MLP neurons of a small language model. Each row is named by its layer, matrix (up: input weights; down: output weights) and neuron, and shows model dimensions 0-159. Each number is 500 + 40 x the weight over its row's rms, rounded and kept within 0 to 999. Numbers have three digits each.
After each neuron's rows, "fires on" lists the tokens most often at its 100 highest values on Wikipedia text that the model never trained on; "fires before" lists the tokens most often just after its 100 highest values on Wikipedia text that the model never trained on.

L11.up167:468524449546514492495449487520519439430517511451398466502537513452527499436480496556449532463507417472535504524489470537514580431472472521519501631521438422497510523482549460510520534408441528483483553500423459529487493475496504498464452446478515498469489522543536504475443477405536468521488450525528430495569523581540476441542481524467505529470454522504474521467543479464510553458465506457447500410555516532534535536504520525571521472536489497429522451474462540447484504476530487
L11.down167:502444486519505463476502461464520498492470424464453470495426511413550451479506549383509510474462561469475466530502467479525555498503550467503547555499496500536529430544564523433515486493453479466460437489524492518558533489468503492473520446496585556514461517495529555477391521467572542502433570516521535581497485505501506547486449537445454501489575469499548551519457452498432487524544462496499551467486489500447511555503493480456537519465458554406557511493541542541430557462505487
fires on: "— ", "Ang", "mov", "chang", "El"
fires before: "| ", "|", "ed ", "el"

L2.up157:543466470491529524510565559514574522441504583445493557502532552478485505497540481545474585501562481426550446408433542519520472474503500478416503479453552501406536443533454481504477486523472517533488434463496469494556511467543535467517463497476502472481512488549513433508496384500505496459473499517617441540493558444513519468504511566454551463526485542447463486554497502427480501482540505490565493439504483444501478489543577530502490500524460468450444468483488465456518506450439493
L2.down157:477448457558509480508493540415490474480426571570515477510468432542536542530553456493579470530460488456479501511506455513429456457401477477522461493544497458489440443471475547450564511522477482451460467469530469508461466542539556487455462507502540498490590586485585513554443515492483523410520514442497536474524472510499461493543462451527486586487406509509496483478467531513519486492475487517498459536488505507484504557483497464488555481559474508514483512578550623505497575474511470
fires on: "A ", "| ", "of ", "18 ", "17 "
fires before: "| ", "0 ", "|", "2 "

L2.up42:504455470481434493524561514446504503508533437465495462419450515452611485531486524401551466513493444546496522496465455509476516441512460503469578506542515492489492580517499453493511496484532467449522522562529497472563528493541464512466552461463488550479505476490475460524409484567552462387552483531474500526566477502544464580546516441547455514550433448529551461574575486533503470405502527511498544516457482526555532517506466503491479524445523463467554448525495485463471536467521490
L2.down42:549513569503510481469506480466502439544503516568480454489440541509463449495485545493475424390494487490483553521553484501489480454464517532522487561472465494520529560467502487528543449519542572488516412515574445550496495495552468476526537569506463528515493476478417527609518480454520483542481532462433499493528466472515565537540468462507503506556418511530476486508407502477516454527458432569467536507535482505475474470466479431505490605482527556528499453571531505476557490411534468
fires on: "\n", "\n  "
fires before: "- "

L10.up28:529512478494535519566549476486491410508502434507497518517471445458519528479532502532515555521458551490474491463570570576449529381501505436544566482452531512599541535483439459444459496558534407522454477493503484481451524503482476476506491441454462542528510477499524446500569514467507470473491485505495550486534529517511460536550541494498523470473531531534507411518472427534479410452518541531530475496469516596541463549475528520531488552519516467478500424539563429521478478513468413
L10.down28:505520528530490551532518538488524608558469408531485488493406520452469433478502591529503515458535451513565545533572528508484508563493456548427478527579527506508490472456481491501519534475540475472469468524468464521461459514445475587519463590558434476546522429462476546494528468549488542465491494571474536531482479522510548489443447463528492458463535494492470496422459501500506487512528555481530471437449534586433531502482511551505480539486511466534536492521443432540546481459439538
fires on: "\n", "\n\n", "ag"
fires before: "- ", "| ", "The ", "In "

L5.up22:510520538489466439547513450475554530487482476502436474509476459483522492489594543455468495500458546530502466468479426495568545544566445513558531634533510552517524583610540474543543492504545534525517552563545496526473526478553470502506464510490418548554573476540468522516488469556517448455523486469547493430539490455553494542540530407448489534495485526473558473538452440473450545544447510462481485480467520472499526552504500465489529505476533532465495468548415503511479550523511496
L5.down22:488511577448496480570522498533461438581523485490532513488462476489526450497460427507477520600511558536487485467516536472565457519487526529509496497570482504543537514507481494556480557525574535490466507521512505536485408481528470464511475497451507418545451521509581558479492476492446445523477555525480519494540469516533486482451458570552401401482475503451497496478537524546509505401428545536467511506517528509434491487522545545472454435489413513562512416484494459483519581511495527
fires on: " ", "T", "h"
fires before: "|", "| ", "el", "t"

L4.up576:442432474462506504463559499504531434495535455518478457504511488478547454534529506472475452451515519578562522494489470519483460526482494481592521507561538543455470586492508482441472477474496523430509561513541527514531461494539544535403420509433540468555418531574476501456538459517466491493448450549579503478518545521518481469466503413486435532521498486436541515467419530557496474488505518426479509465402486447497553470526473513446487521567521435440563512514531486474516477485465473
L4.down576:445449510472492501518437592493542511451534538507539423461479533550492522484472461492459451453510461514474577450399505430462494449505466550551450572501557500534494466473540442465480462518463564543498551571548475481503466492437450495462569537495432559489545524484492549475474449528438470449493536519461523520537497515473528501552454552540503441545498431511512502465444513485542563496492546490531555476521512463479506475429537533454487564505454468631502488482519554476499491469517538
fires on: "\n", "\" ", "Par", "Pr", "par", "fer"
fires before: "- ", "(", "| ", "\""

L10.up192:497506480488509466401489489550502555487513521527474461478498580533491544531484553471418468493422495518458498500527494456502516488505519502484503487479528576508486468512523449468558494514472474394417520473512487539522550508487559538396527473498520578528441516474534489483542525443562470398448508463464546482478484480559506508481498459482475465486548517530491500542471530381478460437560535516540467402528529456543487474494450507529486529520494481503590491449549489459393476566453480
L10.down192:441533546505556502544482564513464633520464466487434460456508493530459553476551517503540509481434497539488553475484508529517491479443466556546516426475564524531483484482581563458483507446605486469442496514562519431563454508482562499532486496484512485550485564507506479491514483500471486492552400451511519457530511499574518499513443505484432504508433547490435514423505513491469527429526522464448452539468449524519557511521498463489512514511531547570550528594540487474528516540480466
fires on: "\n\n", "\n"
fires before: "==", "== ", "The ", "In ", "| ", "==="

L6.up113:548470498504438493534439499558545436469483540456520526449510509500429480481551525517433450497511521489540562490442559479486592499522485551539503524500452512525550521486543571470485567464408492575505433487575498402574506442574480462457499580492564501529532480491512513552494512532413531444458486552512442465509522507543461494509541506517466491512477516535502441450508521485526505481491512497518559503560520429521529446565506485484544434470484511543469534447520468527435504469549590
L6.down113:485471547520513444409510387499530570462451541498428539572563555467605495527501506443473463490489454533503516517573496547555484503511543524537543411506476504527444509513571538501469497478462521477491461449487496602487506482477499495564540453500474531511477528470486489460505454538459565546512504461436532499491497530538508526542514489424468532516543517530485587501453501446528505469507585480549571497529544463452513482511423463505467495512489508502449480478477563559589552528462461
fires on: "==", "===", "'", "\"", "Histor"
fires before: "\n", "\n\n", "s ", "y"

L11.up605:520607554529488419554510478512497542530497527497525540509526544494517508516456563497445488412445530477452432597509485527515527497478407469516506540532495537471437423490457513498532539515550525539506554511525421521468473475527524519470443495517472492444533495394467598527500501498525475470464450516575521434493482598478450467439501507479559477493498575560459506519587488519517478574519501470569417502524505446523553549521485514544492461549471504468504495460480528488506497490461491
L11.down605:525451476519521492444444475532494525528529583464541494480449437426480502512479494511496523461424553509505532569507501469517506477532500493498477493535532498515549492454579508479519555426540495448535525470534517490546449531512499521521504464497514450532502524545523495427512570601414507540438482441502611517592456529499486429446527507455489472482540544508536455437504483437524495495531496465520487568472522518568463502519473531490512571473387520515476587406505475523562520539542497
fires on: " ", "e", "— "
fires before: "| ", "|"

L10.up223:460511575508516478532502570513506562504534502470544431494579427506498540466500448528556539523498486507424613474483540473485511524443524449490534486478519507518432511472516502494503500442541530513540588474529454505475521556494507441463565497477495499542525546399504509551454546473535502459514478469483460472558488595545510464571554488513473522507467490503480530534510598563532436451584443515574504423540435447542491523514500479533563529509451471477455476491558477493504494493432526
L10.down223:516525488500483476524497473473443729473460515511496456547514544573493542539519472507533501481457493432528517470493521475488531513479509496449539470446558461457551499480475423454492526451496526479424496514536481510534525473528572564523523457447551461463508534516540446481482502483516432467527460446533506497489405482500464479514480488573487466473462437477459513510521543410452472523481507529494407470421536524477517479477499472540444559485462556537510466493515506491448509532477475
fires on: "\n", "\n\n"
fires before: "| ", "==", "B", "In "

L15.up14:536506525567482489561539516489527547490487607497523470516412544452516516518626505477563542500470490505527494506519565496532493491517495451506436489587564543501425444484506520468526537524443539486515512506528520470536538498481479563527494507550510489555554557471507422444443540520521497518510564450521483487520573474562513421506484513489612574479531489528416439485524443470548457490453531481504573515450535433503510457487510466515473467498467447499502482495528494466506480430539576
L15.down14:512415475521548438468560495519431564481479479518602492478453599550450516468509501492493490595475442522485557543555545466468517507537439515525479468536447549552420467599580510465549551494514508508524455484494454544491488514521432523430468515494485461495529483502455491416547476436495447471542542514445542555439479479527491512528521542525463579440493486522538471535530456483518486519599505468427515483497512499466511497507520477487485511519507561505531582444483469553540500475501493
fires on: "ed ", "based ", "W", "th ", "held ", "ing "
fires before: "on ", "in ", "at ", "as ", "with "

L8.up85:434592516518564553581455528504497497459480484463474517479481483499508529480467455566522481470504489514574516503485540487552513432469514497567435476408474493503510489494482529584546488513523518526517548515468579475473568468498541426427380522413483434546499538571515463510506482515497499541579491535497468502470531433533513534444469518488443467439497541549456540450478513485445482504433536444502524511471528507488523510511510579520608505460548502520460451544471525477481449531486542
L8.down85:557565470532517507480476470470452454444508523563482506466461469527460442552570464493437491419432518576523504505566539454525575484534497512467516499513485542467463527549482564506498456501507530495559442413480468491567483507482477457510574510484504513463535464446499494490492471494524529485516496528506515548474529538482470470538425514509481499558540527425426534537515511516557445454537442426550448476505480453496591488575542508448432507481553428486492599487558437462555505540510529
fires on: "|", ".", "| "
fires before: "\n", "|", "2", "3", "."

L2.up520:463499505472524527525571463502470522479472464521463462501593455446565500517479514509532429508505512547524472466461485492441512422491507504540552489549481485441511607493460535430577586426563503460532551531485586535517527510526490492537463483428435481535468523525540495477520532509508539512557494569489531420497497468521546449475498465475381508460460456453450448477463523567444491503458434489470557540477485574469501487521567523457534507521578515515482493520547469536527492479529535
L2.down520:438522531470485456493516549390474417543529506519480483511506469523569479467488489493535451445518528539555629425493502456541473501470545484504534523419502481503517492480463477460452449515487579492527553513498491459468487529462451526471495535471436555516509507520583472414506469500517438482513479528495485508553506502546506501528428451550478519454499506556409486513476501539551472395490492497538509526506541490506527452454494617498483595471489486436417467487446510448493503450505523
fires on: "\n", "("
fires before: "- ", "\"", "| "

L9.up68:479545516498511443512493504540561474452480524522527500584479539552546467450521498451582493526443574435463439501523515525492507485488546500501549461454512551524520614549427510503482455515499438604565458436489483546561490509502551493463530532541498539513517566479535458485471549514530545407439443458545519527473450475487496509533514524441499517497554511532466502474509440547524487487517531463446478440550514429520580511473461542455532453533547445418513491456516470537496460474431510
L9.down68:472531536500561501443489502493516516519534409513518495561529546526532537507498515486520507521533507474431557498509459460526593457462470566594497438434486483472487460579487535519460528514552493477471461486503555450475442545446513524509472461441542472482483503387514521502517508490448532500548514507474522451537545513509513447545517477431446562443553432498562495496552467500403497534585558488497482450560466508537511528469467499561597419482486480465494485570478519533493540512538558
fires on: "\n\n", "\n", ". "
fires before: "| ", "The ", "In ", "B", "=="

L6.up112:433497476486489472549490525493555487418498507487483524483486436510484509482526492563438507441541489420482501574442569450488495451478480542536530518504519596593528446511517446476515475503543497448497535512542455489518461474485527544535511535507525466480544480477500554508487565474508489577447555494517525506514468597443511637533535527557500496424510572491544502513411530481531466549548523420495513472558505491462506420527570496476484500466504499497505431531518489502513570474589479
L6.down112:533473548508465439492467509443507568549542537570483481530543484467470458483517473484494526529514505517555569488507520440577538495463495509524477549555480496513509448461537510443549461454541490539466538576378520563433537440568530516502533485505457517514498437533487587475597532568413541482498518546439527540471508468490507467528513530486475449565434466525518512463541540566505515551498493465479511438544495539488490541572523495522492500493445536549491530441464485530478606463473523
fires on: " ", "se", "di", "e "
fires before: "| ", "|", "qu", "ed "

L2.up598:531559530506491477484479500537483535486480499520500483470468432444469466536507501486449532467497458445510526555443460441435462507521468494486514487533523506440497505491511478486451524566467520495479498464440551415488543494564417480536495515459533452533552586581550577479499466581389505532520492575447462495487568492436483489447505555438490482524471457544479529523543501514493601471464449577514527539569473482543575501514490482490442489484440490519486462491516436598436515508521491
L2.down598:532429501531516499423460450543560543440521530475539497468511592459529493465464487517424474546487518553559403489470521509488540527498546531541465491476507499505488498544570491525560535455422545519463512503458470522487439446449534447474452401458459505487460492470487487497512566551445535444486508516483497519431500499485512449445449526533508472587510464509519491523451468546472408506458502465449520432484515561539447545490509467507551447624514469590482498485517541490521513507483532
fires on: "'", "===", "a ", "=="
fires before: "s ", "\n", "\n\n"

L9.up445:513517504419477567496476506475493542482456440496479469547478579505535517444457459559598545468435513478492493529482525492483518488520487523539519480500418482512465511575455428478526419474535438495466488518527502500486438534501507578491497490448505503512463558372530561528453498496470508552537429451513571523508435440548521506522615489538449514434473536426458503485562501526475525500445511544517479491504497541483504511491486480508538476479513443523485480530485535489579576435586506
L9.down445:531490535504539505534475495503486634518488531511525488558550532483486538516412537454457524483547494520508591503541485468521480564455476532476560539568477495449533505600436533507466473445479523429538501581503496476450469486462490524484436530495463470491509485472495487559511537598554514493476463481423467487494519524475452569438579473480530599519508488500462560576470482522585489490568475497527502471484523500481535542485484485471473479471497492573500513480594419461543471505544515
fires on: "\n\n", "\n", ". ", "m ", "de "
fires before: "| ", "The ", "==", "In ", "B"

L14.up49:452515464563565458463472518550448510559584530476428465524509519506502489530492469479470566458523483438546474530415528496484511484591459548508565507456487507486518478473498432451519455443500524521477496518466480405485492511526413509504452522515435483504494513534439491500415504483440487471442437444463514514540603563530450500488497553445532507452455530491529478497563522484534479552472495454453488505566508507486509515546581524541480457471466552440462395473543470433538513475497495
L14.down49:492471501484427558463459528477451536384501560449473435550428452469507469531525541442528483474466545426519488480461435497464504436430492475493449527467488521471483483500569474513448589480505415496542525505495535499547486556532542496466493492511537524536537453423534464458465507532471548493495437573461551494405514490442475503495467530446496485504501495579522517510541578528446543453487481541455554417519487562542493467516516520474525496509453496553464460435517459479477556444527505
fires on: " ", "— ", "17 ", "14 ", "1 ", "0 "
fires before: "| ", "|"

L11.up8:470539515523532463545514532442558502536580534499432608516556545459579480497507473467492519503448505446503511495421484477464586501502446455494491591479463580496512421508583519464496533524487429476460479543469522484490516487599531504554445449525499489475555522488490532490448484436527524523477486523547515442532471542496449530498459563519504586496479508471468539480517455483502542460463485498515484474450539456481519578506595445491515506544424468461409497525522469543461534507462526
L11.down8:509479523444400555602433496494496480526499529523460511468492498500447457512520489457425424554543478529521504542487468498495552528484527567590485619532543510465493509462521446517464505510486481507478483502421448483498494481531511510497465533491484503518516525507516597527505486545483508495545463465541593456534566458434527470399451568440488492484493550487503524527490530553480494439424463469468543453520520440521469533462464506457549543468489521475543509392477510431464526524452475
fires on: " ", "o", "os", "id"
fires before: "| ", "|", "e ", "ep"

L5.up424:507503537594484557515461465413515470436473501474489452459430465520459457531508613454527508503534505526547507493542538474540537403539490559524456517479489517499420469481478496440455439490506424432511513439487512494532503588511510519450515516462440501492528504481537491482520491512480493524510499486544572480505586427508472458464567513440498515477525519469517522453510475515497579512493469532479500523536538480524539409470483568462557535603398477501515492494479496532455557463460569
L5.down424:448468504551482481449379500442500483524521448506514488455484497418524514517510501481538419494475439504497546526481465467500531484541530496494540452458526408547521498458586477512482518559520551534409540528435475497500483513470508564515484480523483487532446459492545520455526524523504526591549484491532521471573552566482474546479441492514552451535438541519434519442445447518543464482548548463509510519451506433409543462458474591524561530491488510463520529526457484488479461515438430
fires on: "s", "==", "."
fires before: "\n\n", "\n", ", ", ". ", "."

L8.up484:489478468525537440515536506496587483494477516463479532478547519471489498575447533513460497506458515479509535508492602450547535532519564505538492471407583496571563464548524581469461469564521516544425455443532531454530517512464525535444496465430564473562535551502506520512502450572435589576496480527514541528555466490547515487466460487455470545491559470472499510463466438481427543457453522450521488511573473498553491478526471520519513524578498493509455499453497539539436444513487502
L8.down484:453429487492591454525401436520487491392465526479509496541563544544497434579565526484507501497492479538466528517527547481517551509496490475547519495470486518462475543519477513535457495498504553505477584499440511546517484479504554490503475459528489445507448502466487458537413541488438567489547487505500492488488517438529500514483534525405513556509447515534417487447400454471442489465541561459560500480519491480534544448433511452549509484513492526540420531442521535507395517531509501
fires on: "===", "==", "\""
fires before: "\n", "\n\n", "."

L9.up603:454541454547538479509487433548520539449495482523491497531592583478523497454493446508487529482520520424445487486432556511499461471490552554512506437548526506479504515517510518488540615488484532539508526545485509526466520505484462450489480477437497462500493492531488515517480511492507484526560548587382550483457540469567595500464529501487429542470505483459561488440503435517491433518484535490574458604476557573500477524503567513472558450544584558543471478474484523529518494524510473
L9.down603:486477469555443525387540536471415450444510451401511522462449512510488504494477468559454508505505454560526526500483520498476517463516465446518530420487544532490480481448491539493486500529440470480548502463545529520504469541500470506522439586450434474536495507539514508450483435538532456487524501551512468457502496495492541587545500537534506493492510532489452563631574469548486514482523544437573565532543568521515468510479522483444472519508520464492585431565517535532465533512532562
fires on: "|", "| ", ".", ","
fires before: "\n", "\n\n", " "

L16.up36:462446468507494518454445496519448487535519526497485510561467558457508455492487511544429573516472437431561535509462467527445511453551537509472526519471514399499444497532540471425581458473449544555437565545533485500581539492472493512522533507521477494535408498538499524438456491518500563523435521556532511468555429507546396468512484462537447548444488494528483431470446496477512458524518545501436517434489443519508518515528509506584458472538490538444444454492493536491531504532537524
L16.down36:485541531501512516563521508471441484504478508558428483448450513515534502390523494439486551503492520532460559534473468501566497473488565501522542551533530505499531512451514505473555515523403507544545465483573506517503568501495538467523496528536496523523521510441422459550516461471447509500535574456532578494470541499523572584505504547459510422527577458539507570461533496468446529446472532560476556483569472409405503497544421516473521490462525539491527532505497496431504457507545501
fires on: "El", "Ang", "ev", "Char", "ord", "sing"
fires before: "le ", "l", "ent ", "er ", "el", "ec"

L4.up366:398416550510505536522498433466421463512426463485474499531491551513549495503562485476483461465489558493478537513500553521471494454502545504449510456529459581525458467506519496464513491523517447435472513507500442464412497514505431435530470564442441509469536511480544439523476545420428488497502458600535509519509573560530508509525514520547461449523560451430476451467489538496558484461497436487460422487600485515523479490554536507493505502546482495551477530484549491465534550520454454
L4.down366:492479485462481519474472569460498486477494460448598525518497486471575477430558486472521569428525531553530519488472507502418478495474538460494504441536500532476507414553497437506441544515517537456494518459546505506437567485423444539486597503435564536533569553444569539491479483481460490520533498478493546492556511544544528562532520462505470520558480501556493515508532488498468489477527504551518514518455526556582524482517478474488534505406542524523436548487501431539510559468407447
fires on: "1", "| ", "2", "|", "1 ", "\n"
fires before: "| ", "\n", ".", ". ", ",", "- "

L6.up298:458521521550465514497488520515523536434560473414492418504532512527468541547538480443501494513491433496512464515530573476504550513524552484513512516558476542463493484452505488489617551516573546488566507513524481441544457492452511482483545554519530507510537433504544488527517494510449476431548468509507545525497520498578481613523499540483468483480490505549559415497562517565442462487536494561467531558525480463550513532442524447582445570477463537549443493488478464477524537436549433
L6.down298:544554511525605475491543473465472447475500444492489466463480487480467496509573507501526490489423454493547459501521488466572561518596463521447456505499497542517468439532507498452477532506550540483515558581498493563521531461559524503491580563490505521501593489522497404539501451464422435433560503497528513499477534529554476440498534476505455605529504392555475483445489523511503504495505492455470546476529439492520519422458446465533462436454496459495473489524484519513455456515534514
fires on: "ing ", "es ", "e ", "tion ", "t ", "ation "
fires before: "to ", "in ", "on ", "with ", "and ", "of "

L9.up366:475511476560475434491446514372507479492511565438414459497500472470546563542530521494470466530519486617520501518567433465425479454433505555500519452544486438539480542493457499413494473525525586456526471469495532448480533547536526489506499508447444516489501500492490484542498535472531460576548456480483538497473491498474417560472566527491532486546529530520533485468501536476541499468453449443506484460482496486518505498456462498448576535541510469552479482540576415458441450517502503
L9.down366:550507519520444542475478529554506558564433459499468586478531445494470507439573526538424437530447483493516541408516448450427504546533476540465430514417503433484534462532534475554512528480464539504532526498523518443476449499501498522511534502516453582492455455542486510563520518472537491496491506542534518441530505448454580459560475432475521468549448557487489444478475525382485515536523557495474552457494531502442528435471482556477526427497512511438492511532520539483523499502541495
fires on: "ers", "s", "es", "en", "7"
fires before: ". ", ", ", "\n", ".", "a ", "), "

L9.up267:427481486503485458545484465474572451536514485444492428477490529459535550464524497574530472446459413466405513491487537535529496502446541514524506512559459514457364491482480456474521460492493462493502469501518486490514478501438489490479511442532470518488456589443551511567480530531469492512534479467481568444413496518558482481473506469574514551452524534462476524532466563531523502496534545449473456433467519517537608453510436515459488507479435526566527562464556445511468473536487468
L9.down267:529492566588479508508495516474504633485432484492478468487494513415582541505493473450465441476496448486431551451466540474451548457451464516530491487532480509476502499526489507435421472500517460457467505521496518582496449540512577444521588497552442468504573544505512473541522498465472536411551484445497516434573477449580578547446536471487451533479450484494483485478501505542410493496484515498536550487493450506487537500481431507471471512541514525523431519471441509484552483513491495
fires on: "\n\n", "\n", "can ", ". ", ") "
fires before: "| ", "==", "be ", "The ", "B", "In "

L9.up63:517530562545494508452649485466481522499571510480557528463457495487534564513571583500521489533523434514499466533511533476561527452552513474486500542546485496494449458541494491434594544524532494490562482546530488534547518429500587472495505472489412566552542501462506504423480519563441497511464495532477509565500499477566517510504499500455483550466496548470556426501464461509507470487606516433481563537494452429488462516476484450545455462479483461500486547489455524475475461505470528
L9.down63:502480506457505565446584496452533444534505509525515492509445564543516447483545489473500494505481521508485572449480483471565503473514596573454458426527464590499462495524504497468517487551552531586526503558461524510474582490510495515541552427507446551484550503513567474430424520570478480492487528514463576552590503518501548524496500486496518546492482455563523488507464474514524499463449427455557605545537515479461437478508552462503545484511460525459475463494491500551451555456519475
fires on: "ed ", "ated ", "born ", "ing ", "based "
fires before: "in ", "on ", "at ", "of ", "t "

L9.up138:447560423511541487470499584443538613494456471540495414583498470492496581457432503472587505469431488443505512492488564469519516485469533513491548521445517485558468547550478473449462495402492490473489501499539450469483467549466568559510599533513487528495522524462498423487504535482522461442598530540474525439518452534554472494554540502542440503499479475577471472496495507512489510426511452508517490479517475499580512497505511473518556530525458491488477510506534445500464541534455458
L9.down138:473533529540511462518518527494469787545532452587513506554476513512516554494476532502533526543451523433463512472479574482475525540476500500529557470444554493501513485458474446541506478492538531505487520472500504468511532487493489525497494459507562504586488502497499534525564540521541481496489447485510470475482552479481507491524471494554506475454504482517450513539522508479492496503528508522478422488506511475520524536425492436497523563473483553507486477491537487513486455485377514
fires on: "\n\n", "\n"
fires before: "| ", "==", "In ", "The ", "==="

L2.up355:475563463452490511563447564485534534529513510523472490511501486413456488506458482528451484530585521420556503510483534405525524524466539523453575546546526534472511568480474550441542573480526486518411514452436456474550467528527510477533531506537532433568497587504500493534522479525544523562507561431481536557515483480531522495541491585497557541560450515477490475512517468483468463512488472506451497476561428478586559478523528492471470457493458502448460480440457454497531514471462427
L2.down355:525563549490471550492483525487469448522465595483452494508444460527533427535572390498504481494559569477454494440470475506534497435500494474380522565484451497552503454507484496453520459495470517454484505485504512522488494524527456453545481462565481471493481551452497499481518500485525479462529522492534545418516501490540482482474446521500527492552536517483480499577600530554510477486459507545515452487508455472474516429537491519483455578459455566594433518481490530443419489404525545
fires on: ") ", "; ", " ", "L ", "A "
fires before: "| ", "|"

L4.up632:482544496498541589488493439432545479470529522457547444464459500492513431493599499498538472541494522553501502471497474452457509480458483503425458504550529539567475584526490514470528484416531477502458568485497492466492502626488579419472461454478442473498518507463505407472477501509437472495624480537503442496527520513443466517473497566521533477419522486492498445548456417492496507528507495579469556515486509499479517497473494424497499435521455518509471518459479486449484564497489521
L4.down632:460538448440425468429516539483446547476507461493475450484539517515494515518508484568511443450408490481510471471533549503519517452519461505512485483462458428541494569431510467482475445480419467522447549549495510445443432471584436577451510514502515542519549387470510512412502512516528443489541506532546502496506492516505527485525447512529510501493483505572439488443467501455529521458506497520497527501584576468497534553432525529524513551554431563431488506442491481510497578478514487
fires on: "es", "s", "\n", "ts", "\n\n"
fires before: "==", ", ", "\n", ". ", "- "

L10.up150:450505457467538435506476475528545545506487460554510509492455511466496432461486573474496498468560506471511585461490504501478511505460538473416541447462533484526450521515436499541472464412516486496511586540526491519547481506567538547440510489574551457523527536538516466566446485497479490416517423493460498508507416476534448451461445500469514535443522578506431488486485411501463447493484499481516393476554525592540534543484504466481494564535500471463471503434469469494451522531444482
L10.down150:497490457478453477521530547516524622489499460467488390495483457503464558492538526482504511503548521432472512503516571438528497493495519536507485533448483516475535524452480576561514436563587544482495444499434518531494506477490449493512526502484463541449533502441561592452538494584517491498540561462516509421534551535524522503524452480521483551490484418447477517563478538461463512514532556443419479409471513466512514475486498522479480413511476496533427451573536461477512448485516478
fires on: "\n", ". ", "\n\n"
fires before: "| ", "The ", "In ", "B"

L13.up6:477502531501494440513495489524506580532436497588464501455524471383463533535477568474544486468530456513516520504472477452546466443554495452478581566501498465503519511473459468455530502471518434547449448480584563442509550459476470476453452477469429548510498497506556473453556503532432499566514500527504533448537490514506529540471542447490499523462543549518522488496488508497555486485540548557429565472607519550520572568524521492510542537431508491521491408441489508539535502516543475
L13.down6:502577451445418557516499514547492537474514519482484522540446526522552484479495507472489502487455518488488521435539506545456486482408491550546461533561531594539435540489565499504524476481516528432414549592488377467402480481517443520528558475474506551504496506477516548565476477469462528472512550609530497481529459504506497500542539522482453471502528546565462502463451513501473489546469453449550467434486478503532513482442537562477480518540508482472463557530438431476482486536471479
fires on: "\n", "s ", ") ", "ate "
fires before: "- ", "| ", "("

L10.up216:459493482490545541460478532512550475434487500548520499435597479402553472509423511528503513472483453531475467480498539519528565422484491474510455513515517438486494530544490462482441491518545499530481515478599471497556451516506484413459541521469485583437509519460476464499399495451520477465467472445464439525529467494493521484442497485501538513473512501487482463537571478437440472433481572447476372446513502491563488544489530570485564513503458508540480510532556504554446548530485519
L10.down216:529506529583486479468567485430531440504540467507521427492443444522562479535510493535523471507506567416466537466595493482492535557511517538527517490439482537482461510545466544423474438507442482503504549510448442534492537575502431489554593487500544434524504543423543440494447498519484529452555460449516541424481416545449453577532504503500474530497517439499492511478476515517481509421490513509401562546460474529519545507444448510513461492490498482449499496495493506528459456536488486
fires on: "\n", "\n\n"
fires before: "| ", "=="